Part of a small language model's weights: 8 layers, MLP 2560 squared ReLU.
MLP neurons of a small language model. Each row is named by its layer, matrix (down: output weights) and neuron, and shows model dimensions 464-591. Each number is 128 + 24 x the weight over its row's rms, rounded and kept within 0 to 255. Numbers have three digits each.
After each neuron's rows, "fires before" lists the tokens most often just after its 100 highest values on Wikipedia text that the model never trained on.

L5.down87:137121139122127119126110140087164130148116110114128112148116065187123150124108123139158141152123118144119121135099161108140074137151124153089113154120105128184116083106090127129127164084133139125081121122105165131126104128159098108143123153158113143176117133111125125127129169132153170165150125116179121149147090164125138152147130167161171146161092147037126097114174112145161136132150
fires before: " |"

L5.down1631:146094116097119107118071141130129113069089107130165168150124092155134145121115144131101156138091101137153111101130134134095126121088103079164127133130099138138175121133122153135097080086095093108099124157154127131131147106128134124126079095099158141119131103109096165150145115117138127112132118149131136147095124121184129058117111116135147164104112106121155139086121158163098170128141
fires before: " to"

L5.down593:139097131145118148092089123140133102140103149165145125140142124107131136129126165151127109103149112159083117106103144153138138136081115116130131104152081118143132121150136129094150131140115134125149110099133147142172151120123139150142093145134137148125113126120122132139133121095143116138130111137144197120133086157140111116135130125117150110128177133158144113077151115134129105132083
fires before: " States", " United", " Kingdom", " Netherlands"

L5.down843:052125097110106108161121108115127128145131095087129138121137140136144130138135167107104132123096138140112125144151138114127126069126099110122139159113140134118135128094089122145169112127110118161111128092111128125124136133123133091125133127143164127134181158076150134125106173133150082116114124144158173128116141101086127145134136155137119125100124138156137133105121138119124144109166
fires before: " the", ",", " "

L5.down1407:121135106113141141119151102093156136114096163155147170143122107163149140123119145123103121151097170110105147070163112093125132126117103101136092134099105140137178158107085155119143164118128118149109157110089135133080152096106104112128114108113106116144100121136155084110126134133137100140173097135143158110143127148083111121134137150145169125118106127140137121136131102139105116099125
fires before: "-"

L5.down1536:177104096106125167114134110134132111174134162113137138106101152082100077184131131153112120123127086100142131120116113152127130147143104133115098135116110126179125113102155116105129104133121126090155136112144130101092104135156153112137146100138107161143134132166099199140109133096046180136155145128115127143202175099168131128099101124105094131164119123102097124120178131167108125092113
fires before: "–"

L5.down2530:118106148175120128081135109090149104113137144112132139173130138129112179149124132104124118114126103147129140106122160132164102127092153110149150168170112093153122117097112133145122149109158175118106136104125130124161147122160135137099133106112120126143110147136094108171172138129117154100090103144134153074129092144143145101079139150118105094115197128116122160107128081135140140126177
fires before: " on", " in", " from", " of"

L5.down706:090099126091161112155145152080136119142152115117120124122106156106139126133141140085118092149109089152147153125124137084139082170111129090128116167166104129129167112106144143158126127153096120129177107163137122089148122126115110111143105128119104125087120131135090124134124128096104174097133122132141144080105094126166104155118134154139131116083182130114121143115150143112107125170123
fires before: " in", " on", " of", " from", "."

L5.down2316:107144123123141139112127124126119120103156128074141109101101106142156102139085158106134121146155120077152134131144150120136124125123142162118100128135137151143150139080109132150092153127118084114061091147154127150131136152113161166160102171130104146104123156149154127131127148145136161095134168128145160138163162118156130094139113144121130129145152125111118147158152166148102142131189
fires before: ".", " |\n", " |", "\n", "–", " ("

L5.down2465:120137117097136106142109092085088157095147087158111107093134135079103099152121146121166135151207105135102125136141105119136130122134137079126168137161111151146096122148147108135125115150139121086098149147125125133148115099098120147130149144162130131155080131152119167126155095110128095134138115144127148123091166131179116100106115157120100165133106113145118167165135142132106113119104
fires before: " ", " |\n", " |"

L5.down202:142146119145114059147131152123097193122154122157166115141118148153136160144116180141123118114126169140152131119111167111186102127125142142157110142142158124116148109075094180141134148115080119154127150144130104091135126158113125119139165159123112099083136111152089120120161131105147093133153154135146152093081127159141132103169148086182151116146121100136167084134134136117126055173111
fires before: " the", " ", " his"

L5.down1639:132111096151113150147135088130136136114129080124100130102121164127157127153117092122134124069171084134161095116158147099140152145105132172136094138125107148099119132136141122128148180139174141144127110107105123118115093105156137124124133150147111135117115128153149125133132137123131151120147105133094140089087163137170120105134130126085129125093081167073161107127126115151137142149109
fires before: "8", "."

L5.down1257:140100091141146087114110116114155129155144147126150146148124133166134129150091116150105093105132104137160134145112106120125098117131113132141120133125117162105132129138156128145137089107130155093157140104107128136152134157128110137105093098127095154139096087077117131093104103133163147099120133099104133115100128108102137154116155086193106128167115107138151183120142157111132121139156
fires before: " with", " to", " of"

L5.down808:115141112088157161107108125100124185184083134120120152113142116118105116101134097114110118163149101164111109116096130112141119144106133145119139126119129125102134130115084114145160111152099085113131108154135115164124135110097139126122140116152075156098115096139115166143127101147109133158130088151168118122133122156130113125120134128119161127118095107156143129133149145114101136145140
fires before: "-", " ", "    "

L5.down1289:151128139162130148114128166146108138116142151137159135139120136079140163126109092130079115117149120145132158143139111094133165140190106130124123143127157086127090173134121157127105119120178093109115083121144144123095131179162105128130125134113140087124116094171169125079112134111124128149108133136111078108130131151139133139165114138092129119132159116112106126156140176056172115140077
fires before: "1", "2", "3", "4", "5", "0"

L5.down1412:131155123149153159102082156177113115139130152110142123117091134178116152139125107137146118136084120134116141113121127151102131141142150132155134105129148112140138146130147171135117110133146107173094124135130119071110126068156149099137133111164121125171154088112103171140094141081105126131134140119138114159148182134105107140135111172114137125161110115098143136152123131133104100138095
fires before: " "

L5.down1105:119119112103134154155104091166093113109122177118153112132121107136105149146144080113148101118132149175141158145125102125169144135174141168131128100125146150120121142100110122140117132098158100165120151156172135133137118117168087128132119118116148179137095122128203118146115083136122111145179125155173107097139150107122102145151133146083122107139128154131120130121108075133184119105167
fires before: "-", "|"

L5.down310:107137165125156118136161120116144105104098113117124136126145156131181114138165127130110131137134113136124141131129104150158152135132153141149172132110129132096151160161112122136133169124137143162088117141130153167144130139136142111130112127122156101136108143116125109102126140116148141131099138109120127138105145151148105111150172152127159135131177113094118195102116118127067163161141
fires before: "0", "1"

L5.down896:090139109159134096132083097133133112098140170109130131117090123106118124162086126123120157183131152100118130079155118093134127084163129107146137112079178140083146125159137125158137118133117106150126108076179104114122133137118158133129139134101124148149116115140119101129127121095066111146108102105132116132105098139132175138109159128080122116117168148122138155156072105091133127141162
fires before: " -", " as", " for", " to"

L5.down696:161113111105133125145133144149107134126105104132093101126131075112100118104117140120130135113148124134134159098151106125140139124120119160082180099109136165102139178124170099130119145122086123146086140138125157117113132133131164131138115105148131150152098121144111130140138173118186143127144143111121123182109112122104139158187121103117150110089149141140139120120130135132127134138117
fires before: "0", "1", "2", "4", "3"

L5.down511:112139148120170155136127163114150124105127193093107156128121085103104095156149141148125129142110120186139084173104092121151105178133136126142111117128119100156123135125104145096092100154158086136117124122153131086143085117139116157144152125126118146075158089122162108132133135108159175112145134146166091105145145160124113129152100141120118141105113105137158126140097158113158140125096
fires before: ".", ".\n", ".)", ".,"

L5.down720:158146089107119104100151064151135113166187121142125129167121105145086143127128080122119125127171136139124099097121110152094161151130168131169108132145112133085120137112139186139115179138129124111123110151096130082118144147109148145112135152117128152146124158133144111100146152119168131125146159151122142162135149085135097124157122099140159101109124125101116159130140169084150129126184
fires before: " York", " Zealand", "od", " South"

L5.down1470:149116124127158134101109100104098159090114132129095148175152172152140128129149108174116114147107131115097164102114116115177110158147191184172123154108124168104120168138126110080123106104140077123134145113128156120096176112153098160120112113103103102136102147156154143131085141123171132141133140110114130125095142140135171145104095120145086108118134112147125124134134096128178099107143
fires before: ",", ".", ".\n\n", " and", " to", " the"

L5.down1871:092149151107150135118140141107118173155124113098103107147133105068125119077126113095149141127109156137089138123113122099105148100130128137151119142090115153099132149119120083103142133088146126096139065156134115165118133133127114125117165121100153151107149117102144127122130103137128120098125084176100145121134121140128113102142133120118122140119125129152099142087109169138126125136156
fires before: " the", " his"

L5.down1590:135107139132133179129133127092094128112118118113135142154124137166125157163149114152117107154113082064137145144127119076168137096072123160140130129163115161106138156135118112169162113153109127161098156136130076154118145138153156123145147089140126165129156132136129133123135140129112131153105088129108137119121121105096114095138129129098102114130121126138079124081124132137180125133139
fires before: "2", "1"

L5.down426:155105145079164146133170099099135123082126154141128150120107080149131166142098120138119135155118084127093153132109117141130130120161110090119121103125133083091129132130133136183168133122162127097116150165149117135178159111142145115104112166151119107151134160155151124142137127121127084144131105167122130138079131133081099148155155114157148124127124146137143163117118123097096136093137
fires before: "6", "5", "4"

L5.down1589:114100110113120130149118142113119076115139128103107162176131124097148109134097101122146144169113130114116143150094088091140131123116141115163123091129128128094130093110128102122118121117165137156153147141121141106158154117141130159090134069097138140157111113135140083125117158134096138123107115127132119168091132097094127129132140116159167112141122153117135174077122134099153129139127
fires before: "1", "2", "5", "4"

L5.down449:120105154156119098104143140127182169104126103113111167124122152115107114093092091138127100123142121155133091134143123132167104170161125095151139157178118123116110145129160121119106098123127120136090122142132163134122143125124100096124119119143127184129144151147151119125084103138099128124132121162141131161138146150192121098117109135120120121104112093136101143145129117130132141138096
fires before: "0", "1", "4", "2"

L5.down739:121119123108122061143155111104070161151114109132123139109106138128153105112113141114111125128076149099132161150100126143111153107117135119093149144113114141144110136127117120136121124111087129156102137106120123123111103146134153132099093110162141167087158121118160119153127131161111115144155121130152135108142135123105107140121160186114129125106131134141163116126143084136124127118175
fires before: ",", " he", " ", " the"

L5.down315:134150168092109154138099088118148123148073102127125103163110120137094119140136111176195161144094123083176164097089135137126140142137133147131140131129149145148084115123127119158130155116137131095135128137133165142158130153148128140135167172152099115151107126146105150092139143176165153062116113135136124120136141132115144155120103093110110133129110148146145140149119094090178140137136
fires before: " a", " an", " the"

L5.down182:113143115131149141104107082124111121120194128124123066183112095131131136114149138123157146094114166091136129122130066161107113135114117099141141146119125098132125100154114119129125109112126167101175098105146152121144138204103120149139116121141119115128141076103085131112132094139130116057128082173120093148130148092122137142115132162114105116058139145102076125136116140117095120102142
fires before: "1", "2", " York", " Zealand", "3"

L5.down1141:113151102093077120132137089119133122151144106093128117185107092087121110110092178125135128144096144127117157178123087063138121106137111132135123126192146129132122105134138096090138142209168135151111135109146116152126143123150129144153124125090125147084117109127119137086153125122128137113137172135165086145129117130110095144110131089122144151101133091137135093146170091101127108169119
fires before: "0"

L5.down1476:142099146153133110185121160165077114122128119145112156124101118163098149134050131125130151129110147135138132115134155133121133129141110130123110190097115145149149094142148146129093133065150135175135122147112127090140160147145086136140087110135142170123118124124150114169132112066106146140131124112143132139101115087154124138097148108159161150156169165121118155088147155109110093139125
fires before: " ", "1", "2", "7", "6"

L5.down1111:113106104173134131105119129137156163130110161105176127134134131101131147111145116120113122088171131078133130155110167156115120136169162098131150111139127122170136140091090104120099131101120124145161148119132133120122153070128131114125125134157177135134115137124120091103180136160085140121131132156067104059141128118166131089141159151138059160170138155118108123120149102116091128161136
fires before: " |", " the"

L5.down1408:145110108121106170116119148098119099133102126131129132101132147131086126125142129086118132124142113160144183115143166102124130184145105141123135111177128123144110131119115128151106097152168144126102153131130106133096143142135144133162091150177110119112124129139125129130121113107159153117125143116142149137093148088143102106137133108086106133143142109081125126118133112156133186145106
fires before: "8", "7", "9", "1", "6", "5"

L5.down2147:145114105075123145147082127091141110139142119100122176132122150076153087120162160103118134135043140129103103132150149146124091122107135136145098102129165115140137093154116177132115168073089111102135173103126126130136187131112161115169094139105113119131105133135130134107092131144126106106126185145120122115128185091148120132103145117100143115139139183125093118111129125131144136144163
fires before: "."

L5.down1239:099082170125166164128132132116131143119134155117061149140133142110143142129080093085098151134179152145104093107110181114114116128212122149116149129130133125145061158108152135136123143098153154139172145145140188088086167104133103143090111095153145170102179137166137165097149157110100108107135113152151124140142126150153180150127154080151123112113140156094112100122089167143137105117081
fires before: "4", "3"

L5.down1673:139113132150132124153124107141105116171138142157091118137082133145077112091149117119160173193120110145129145125145128132110088118117113127130128103088116135117146141111112160147129125149179172153105133113142171147120115115165162145116136108134132139139156133114161152134074114100129180165140110157101137094090133108138093132158122122166175120086124175172135132145166150116178116109176
fires before: " ", "1", " US"

L5.down776:136164132143107099115106182161114146168136126136144153081095158097092101154140108167107152116098129111096133122067160088133090133103089090144097135126143080110167096131099103174113128162112166103117166149116134155127115146132124124155093072174143148068094102160112142156089116109142092149117125110157106155138129101153092179173085157114138133144126125134179103092128099171116132129156
fires before: " |", ":", ";", " career", " |\n"

L5.down2057:110103110141162129120111111110149090138145145116124114156136114153186195152099142140110102132123141143135113131133139120151118148135124143154129150112159154168133147145056126167121147117095141140111114129117139136177165093098127144134086100152130119108093115084156136123106134130067123095113112124146099076113131137155107129136140138132107119121133101165139164098128138097137156118092
fires before: " in", " on", " as", " to", " with"

L5.down1516:110141125157140137095133144075135127126122115154119152150128056080127130137142110118134128151142143129120143144111112140143076124173120149136116113119125108125109131135085157089189133101121129130100128101101141111110144134138087131116082161151108112164140130173117136093103129088162144105134119087127103133111129149120106123099091119150153093145112121141138112124108132148140096120133
fires before: " |", " Party", " of", " hold"

L5.down2386:122099123136154122104108126101109137086133112137141142160157107140097135131126137121128137163107122099122128121105140130148130145157174127136107161130161128110128098150116124115115117086131135149113159140092151113167141165164153117146130139177110150149142121162084100133145136106127155139126123092147123180190095117112137120162124148125144105112118174078166110149137121150164113137174
fires before: " "

L5.down1073:152111111115133104131132077091137144108143156147088184128122146135106143123128114086119114154102097120133154126156148134127148105118165137138121132108126158129161121146161098159104192167120100120137140123145138132104099159128163121110151128176162131129095169132118094124144150118158108115140081114105124082130124126162118127095141144077133096130128138139155132121119129102140140133120
fires before: "1"

L5.down1059:129121168148098123118151089082106171113132105150154167132186100173140133134094147131127104136093107116128113120157104072098142104139102146079119122114149141130155103131113140134133134123128126159147129095160121155123138127117105126166145137124126110130094140139163082120133164109110114160112125158132138082076145132102072140138108112131118128103076147097114140108122096101157123121156
fires before: ")", " (", ")\n", ")\n\n", ":"

L5.down2382:128125146138119135183123163126096111134112121114146115180106104143082116171124084114104171128140092110107115091112164137150153131123160123125125116088109136149168147130103141160155121153129155140097108140110124116121136086155139144102136122142147121103095132121093123106164136112126122145127136123124112100119125145130124076129154147113096147110093169124104133124128095167203073124167
fires before: " ==\n", " ===\n", " ==\n\n", " ===\n\n", " and", " of"

L5.down1820:111134131129102124081102154118149128134153165129113115108129072138144095130110142149099149146176065144158153154090153085166136128128120130161099149092137086142104078146099157123100109119106140080121161159085118113084125091121118163150114145147086131108153118130110121137125146137090110131139088119073090156129170127128140141086105157159117108156153086131137148089093115118113075116105
fires before: " ", ".", "|", ":", " No", "1"

L5.down1771:104120116108118156117127123144119113124143145145090096154114122129081146138072106121097119032099164091090138094143114116096129118163163130113130072123102092135113122098159151109106103160087157138145129133139144120124185100112159127106154112140136166123170097119145166115095143167120129101122115145109142133139110111145109129113122125139107115114139096133130114151184144108161124109104
fires before: "1", " the"

L5.down2482:142086136115132165099178119115151132117119105129149114138157108064136188128130115126163124122104096155083098164116140140114125077139124136135076130120172124121138161123127170116174117158102120138133105101124128153133078108151100122116091093120141100137142130106158101148100154161108118140143128148119098139134159127109127108128121130111099118149107123161128171156109123105111132148110
fires before: " ", " and", " \""

L5.down1359:145121077132140121136119160127133119140136151102144149142163125169123109109146129117127115173174119162144101147134113086119163109135141112131119103068133136187140147138163099136099138106117158105149142167157093156143115132106128127144094106121156112145131142125092144126132139137157143170124135080125116135145112132131138134143097129136129089162100095169125142121136142120116135105125
fires before: " |", "0", ".", "6", "5"

L5.down1524:126116104138083110076114149107107147144148129151115110163127103131147124133136121121146114100173104154145132106151109148113147133127110151119141136103153062111153099133126155143138181134117133096106094130179152143139088130089088124111144089153064099114134089112108138133171123116125117097162158106107146085093122132107114110151150137095083148138135137150127144170117138148147118136163
fires before: " ", "2", " \"", "3", "1", "."

L5.down978:131099114099104126170116088159128151116113132123102068118121108106100150128115211120085115119172140130145143141123118132156131128110166120147106125148136099135101121155112127173142161135124135115122094133133118096178122150153127138114139118099132145155126110140150164154137116136114108148116102106142125098118128139128119167081122108157135140139123131139144200100134131087120130155141
fires before: " on", ":", " with"

L5.down1676:094137149149132106117088119080150164179162143134136134169180140144111139152098145117130145161139146138106140121097097146126132122097137115147101144130118106138095130107085112156099108130146138164135101135100124181117132180132135174084133123123117125073141111112117120162160101171133124096154111121125169090149123137093103115078131095165135109157126132138151092136139117097131156125109
fires before: " |", "8", "3", ";"

L5.down135:127142122118100148141116155114177146102130135120082124142150145115157094147167141119172160155121156153113167115121156137113123103088137151103168134123138097113123127144084139178157139095129138148111099150199121165108116123101117129107120108131132127108097143121132154121139128115158132135109098137122131098139125133126143103123154129131130124130179133139133156103101125140145144159174
fires before: " the", " his", " of", " ", " their"

L5.down1327:134109150139115154148120133114133130109085127143140123109172153147134135099142155126093117158107100202119136129145095147120090100105150107118138146116143144114157188147165155125139142159181106135145138112129143127118134129129118088122073086141174111160086118149148113100129140113143136110105178135121129098126197124156169120132161095091143110135140088106139160115153125117140144158150
fires before: " but", " and", " as", " including"

L5.down1733:108104118150135115094118109111167165126136103129131158076136107155154178129097151126108112088108123152090145134147178105117124109129132111133095134105146162119100180124090132120156122097084108111147122097072134124120146144067112107111097092135102170171126174138174102103114148148101116189119145127148129146136117113134118098079145178152133105149098153125093110127131119138119145114121
fires before: "\n\n", " in", " (", ")\n\n"

L5.down2325:139127150164138157110087135135112115119125082075100075088159139134122130131111108177161130107087132114144155149121130140089117108143147117145097152132121129142111163121070110154141132153074137106147102137126109175148130105127084157105092148132129128153131112124139144121113147119129159109162093109153140128104151128143127144164149124102091128149140095140144133122149075133153147148111
fires before: "1", "0", "2", "-", ","

L5.down90:115135135139106117117140156107138141087127137106146152142113129140132109105136156101126107164140094086148108119124139134162106108115148184113139103087172123130122101130135132122121112111167155126153139157114163081105135117155130153154106095143115119117109168134160155153109200121092122148102100149069099126156155098122132122122122122129166116141126147146111129083155122173126098111145
fires before: "4", "5", "3", "7", "6", "8"

L5.down750:126133136116103127150116125105162156117109121163163141133137146127118129133126116131100139148111131157136126085081177125144156140172118175096130126119156117102138116146120148134120118098121160125135087146146148170137138092165112107115155118162148116127172103126120108137142124137111158117178160127126105109125147101108093130163135103135131108135153157119122118132115108113128140121138
fires before: "-"

L5.down366:159135117114120147091125164116157151096146117132160130146141161134175089157121149128098086122148127130135183158126108126139124141090132166139118118131126117115150157125123092076150131126085190177121123140138149183130138126118151149171105144138118112121151170133109145084100168153134169101144109112144121117150158157125121127109165110116125116105155147113109137105149120126135124132133
fires before: "."

L5.down343:141092166136142096136105110115095104205143102129131132149140092143139137170140134122168064149130144131135147157153135156144097128117116136102093148172143171085140150117106173151117102137171131152102123093104114118100141120127125164115147132166168054157124088101116154159129114171095125153137143152142169162104163166112138148120180136097128131117130152175085131145172138169115126151143
fires before: " the", " a", " |"

L5.down2257:135090102105109126102068108136134123145111104135186147113165129149106159146123116114175160110121141154155168115174113175100162098121149149101139167103121127169165163219114108142120132130099138096122098139132114133145110117102106147102154127142135142149106109120131140157130124148101106134156136143169149100142143130138096120107140104122123090148096092119121084132130089101116161117128
fires before: " ", "–", "1", " to"

L5.down33:148091124112105133102131136126100131176182130176187131166148142126103134128190114113121109122150150155139157116143112127070170133159145086131127126167105123116138127089091092134101157107161126127125126108135159173103160126083135159141150124085116132103174155174108108159098125133097124107124089125123111073148118107117115088131162107127108110092129104150160142148117123128127107142115
fires before: "7", "8", "5", "4", "6", "0"

L5.down1226:152158097141113135129136170042142105111111134107137152092105165096123176130114157163137166111124147173065103120121141101151103125123084136126117082137112126110127154107121137107144105107128138165145148160134134126086150117156156119069129143107113133095141150090072138137136074126151124173118151184153110094130168101156157150139123119091071155129180133138134173147150125129135180133130
fires before: " |", " |\n", " back"

L5.down692:127123130152120114169099111098137068097103154142148161176100135139132159154103154169135089149114160164122133134168133136106126113089116151099135163164192115122148129149118129097138124187119129156128101121145089138120137103135159152129103133144110122172153155099131150144115119123149133122122103087136110116101144171180125110125142093104132123078161131193127157131128120125113106097152
fires before: ",", " and", "1", "2"

L5.down837:160140112148131124160107078145138159115146168167138130177140132134087158133094075164150140142123133149131187109100131064162117120118144092147165141137148096149146108120137116157106135144134126093147158095102189106097112152128151096119151115157149147156131162118122124149128149136134118088123093120120124103144137086143099140118163113125116110095141181146138135103108123109144155141121
fires before: " as", " on"

L5.down2116:129135139119146174116152122159132109157126152151141119082115136148191102135117124103114096136137118149096125140109165154158082150107071129107114135153167150119142121155129149117130125115150048130116112136084126106127119113132114160102117123133157103156096104116160136105111157134133141149111149132105149090142127089114135094114121135076156120131146169109143139144083124120144095116123
fires before: "."

L5.down2411:131128141152138158162159111128168104122099127176130109153136118124133114134087146107083080133120106104187164129091087119138106139162128138148151101152073114118151124136184128154151124162162096133112073141091179078107138116094155147138110151133170131106099125117153134111048126107099102112122107144117142147115140102112124148117080167075159129115127125100102135133124129117134145082116
fires before: "0", " he", "3", " it"